python train.py --vocab_size=1024 --attn_scale=0.125 --lr=0.00686 --train_tokens=363700000
MLP neurons of a small language model. Each row is named by its layer, matrix (down: output weights) and neuron, and shows model dimensions 16-111. Each number is 500 + 25 x the weight over its row's rms, rounded and kept within 0 to 999. Numbers have three digits each. A neuron's up and down rows have the sign that makes its largest values positive.
After each neuron's rows is what it responds to, as a language model described it from the Wikipedia text at the highest values.

L5.down242:512507489509491528511521499497512480536556499516520484481489491500505501485505456506505495463520509455495488527512466528475465526549481483484521537516492520517499518515511475478512470515465509517439497485493454496483462471437493491524497507499455490491502492538480461470544469473493498485
Mid-word noun completion

L6.down846:517453467488465506551494497545518475511519497489510470500551498512487515535532505502580456506484498515538532520509519542514482453512506500494450516487519468503502492523460466479447520503482470487501515490501482514484534488488515477533520506510477507470516518490513492487527495510484523506
Noun-completing word endings

L2.down235:520538465472488482505475511521542506523506480525514477507528457486495509450501485483510469507517480488472486568542502487496518509516516511468505475496495489500493513472514498527514531508485562487501492494521512543569455506532522491510485509547497555564524470479571490497482496499492487499
Found and mid-word pieces

L5.down471:514539449482504492477504500506482464480484495512480505513503545541501527456474519507540498488515491486502532498501497521465486507496490492505544527463497529447508503492520474517522509518461484516489498488483484502523456497478505480517454504468495517474517513491488498514527508512510539506
Section break newlines

L5.down164:480535480498515521504491461513503553492465520499494474529514526505505515534493473468526510485523534495561526545455504491485506488472534466545514548531475452475518464488533461531499515471498523523476494478499511518514552523491516472495486531494497512540499490505543492514498484477472502504
Formulaic word completions

L6.down763:526443489460484524479479512490514475514511492487479493482555513509530560496482528509488504501562547490549503528556500501508564527553529485441454502518487485496506462500553544487548452471482498489487518522547552517502515513470464515525473474465506528507531485493477461482505517528497487517
Mid-word fragments, often "r"

L5.down904:516509495507514516509512497496541507491489511519503541528474494470483481468473533505465548558460502483504519506515537488471494552467509526479471504520528489501517507492477527489499484421512493450511510511492481512488531484544502499499480478502496549496476524451528485512492506541507488469
Mid-word fragment pieces

L2.down506:486456451480529477540482529481521511487501519497535530478539443502518447470465494508491490486474504494517509542512497487484503515472496459483476524501460538506461529482483521473512529484523510513462453536479439503528495479503470497509463538496560500543449513486555521495505468523494481519
Mid-word continuation pieces

L2.down104:533520510530508487507481442519479496486517484526506514496489440493520465537496503519511502476483521514488515526510500504501494479502472488541499445501473479492509486488482458473525497513501518505555522498492536464477473492509473509498499553523465573505528489513467505503524504473496501510
Mid-word noun completions

L6.down64:504474513513473500525493497477496461513512499507550548429488493532507522492510448524462504483522558529509495504483511485514521517534502522475529527497489517516462482543482538505532508507510492498530436495513502483450476497507510478513558515491482500491516496493482508520514498545519542525
Split-word opening fragments

L5.down195:506519451489528495473566519508502468508490498476505518479444516513515455497484513477510541510462480477479541518444483530474479517468479530503508488502537531488500517476503489513518480495463500477528499489489530495527519497480471530518508507444490547511478489500487462523444494482461520458
Table cell divider after year

L2.down919:519509528498474494471510487488456514507454505483465506516485584457494501474535486498525449543499516508506508480517497533514457577502495491509500516471512509513457472533561517513504493497502563522477499454444463563469532483477504509525507532500474524500455518490468478520480531507452531505
Mid-token continuation pieces

L5.down712:497503529527528507529491509477493482468458506486515483504545514507480489473485520502418491524511437522468505523507500481525467519534496492489509480476496490461544511534505481550479511480521469524476508501480481520465454513528491466491507519539537514535506505484486539538513499556536482521
Music word fragments

L5.down665:482514498528495504462478462521488483446525477472520479526462483517490486486509472449475520471489504526476514522472513533505479486511485504456506517520500467458486546500525525508520457528533502559518502494471491516520545487450532508482513461541501521515530492411484511529540468479550507439
Section breaks and gr-/r- fragments

L5.down24:517524454527489494479517517475490506511569522454491468531538527495521507458488527504489512473494531489503523487471496457482501544527518481543488535473518522506455449530508486474500504467515553499480526476511498491559454533476510510510535518519523501505555497490496523524518476525491509478
Word-initial "th" pieces

L6.down798:497433515492513501484515494499503490490470485531466492535491530467486490485466502518520493449482513499517517513509482524486501455526518456507489522490511496508513466504485441460549503527475513483518505514490441500495512489502512501525464480494501495451503498500528529501491515469540479526
Mid-abbreviation and word-fragment letters

L2.down914:527487516431536523521479494511450538502510501530553534487476491480529514506499505495464488432531503504483484533460497512496523500520467503509484531527517479511548453494467503498458535514485524514536510436516488500487517516499480518485518573508505534516488481496505479475507533481478504474
Structured list and table tokens

L5.down632:483453485546495488514543510514510479492464465529504518499530512530482514523478469519511521501540537506471502529480504519523491475481502518464519473476488509471473517477528492505492556543455481476479469509524479509517493496501555469501502491518460494534512483540477531484535539546480488501
Mid-word fragment tokens

L2.down421:498479469481521493498492553458484508522479525506487505525510488507470517528514518470444471521423491526527461557493539508531508472525488496485529526512447454494493480500542536517512506506531476460496495515490493477489484507502497476528478527486492480523496519515493511511555520521491491505
Predictable word continuations

L5.down1021:530498472473488477451470460495503473449504486547490484479448522525528426513542481523422508534457484501506501535479498484512503499495520495456527484477522505521476495541455477513519480499529504491561513475487495500489498497473544496489495525467498506532486551510525495499478506541502478523
Mid-word function-word completion

L5.down203:528440490524506562501530462537510549543492474524503499515486515547493522476454476516494505530482500478498446537504479487531521513501507508445531499533461518517491487478529542464525527473528504503505482513495528521484537499509480512478505508559470482515539505527505504471524492511485549522
List bullets and word-internal y

L2.down65:462508526507495506509512485504478454522528460531487501511430533492473468508495490502486483515486467503513465500515523507496478495504478492488473531429500490555502493476547452472494467512503566518516478493476489507488486532529506481493491504528472513508479476492451501538500488474499514508
Infobox label word endings

L2.down700:503489474516490490472524533525523472529446488463531472502509531505513515518526470464503508468492510532545494493498508518476465477505538479526460522468533523525512450554537496508443500461501493526531535482536514494505514547539531496465474493465478469476520478494497521508512463486488485488
Predictable word completions

L2.down168:519531474453550488508483528538514509460487496530554504484484477495526475500469489530522493460500536476515531515501531507473527543499478489461498460525525466465474523482524456515515492485537481481471549473519508473489542505517521517524509493481557471516510464451524482499513463522507491496
Piece after an initial capital

L6.down123:512545457517531499519490528489480518494496512520508488491503458507488483482509480518541522491506473491508477506490495485503522516544503492489491508469521498489527453486524498479450459545510528443517525482513514545487514501449525478493479527508474509503480482483466517484500500502517503571
Post-verb continuation point

L6.down139:509495445458497478499443511471488551528531477484532486518490509506512512524491510472496510529481500497480537507485508503508489496523536473525509501530537494508489553521495492505508455502503484546510474483520507460487491503507515517452502505496535530497500459507496518537516471529485561574
Mid-word continuation pieces

L6.down620:492519479524490492509506495545524501547493458535475542525522501510529487505491508509499482545533486510491468510501505480519491503543499489471551470526493520523518500459497470473515522485491572510500517531525480483525518443477521485479548500469519464479493523491456463458489467504512485509
Word-initial stem fragments

L2.down540:518513494510510490463511514491520500520469557512548518468520492501527479510514496508548524507495507521481521504474491510457476475507499486506518504487525490477461494510483502508501489510489452477443506464484486443523461507466532545510517496499474526521488457532495514522528474487518508563
Mid-word completion pieces

L2.down19:481511518497498544516502512474487465488514489524487448486506474501491489491505523516539493478471519491505505499495476474479517542533522478461511494500487467484478503511522542501477505508501510455529521482536515486519517468489460519443495472521492462509521496498500522510481517495486509488
Early word-piece continuations

L6.down604:483525526510457509520470481496541444476509469519468504516486526525541462530473519519549538524524468468485521510496526528528479501549474513503452500558477476509517518516511512470493513486483475500502507489481503467561481474517551480514518477485521488497523497490501469487517496494498493488
Mid-word "spec" fragments

L6.down976:474522533503496488484507515504484515479520488520485510530510452494500491475480468506495530501526523494499475505481471519505492482482491500490471528528509488475459530483465515488517487514482443512482448543537491500537541501471500535518518478539511533517462565549511511493486539531514536499
Word-final plural suffixes

L2.down312:510494507449501479496512504505500463509487438523469507500512501527476538477493523491493475498530485492493512498533503544509485509534487569483454528460439491502536549546530468496525547504512508517515533534504452517500485477493461438479507527522501509478502486481525516500494483477479497480
Closing punctuation after entries

L2.down643:528519466515484476483459452520461500491484523510498449520547480507530445508480525484604523508429480528510484452518490492573483466466495558515502466526506520509490489471515519537494507479494517521550476505498491455513473498476550524521519481531527507496494512499523495501497476544471523540
U.S. and word completions

L6.down247:524498571499501438499471493506434456473510521491498451525474488502437490485516543528501505481500529517516459451463490507507549497523470480521487502511503505494473487490553504476491446456478528520482478550505489488472480556480471535518507500493496498506485466499517505499493494489481530517
Start of proper name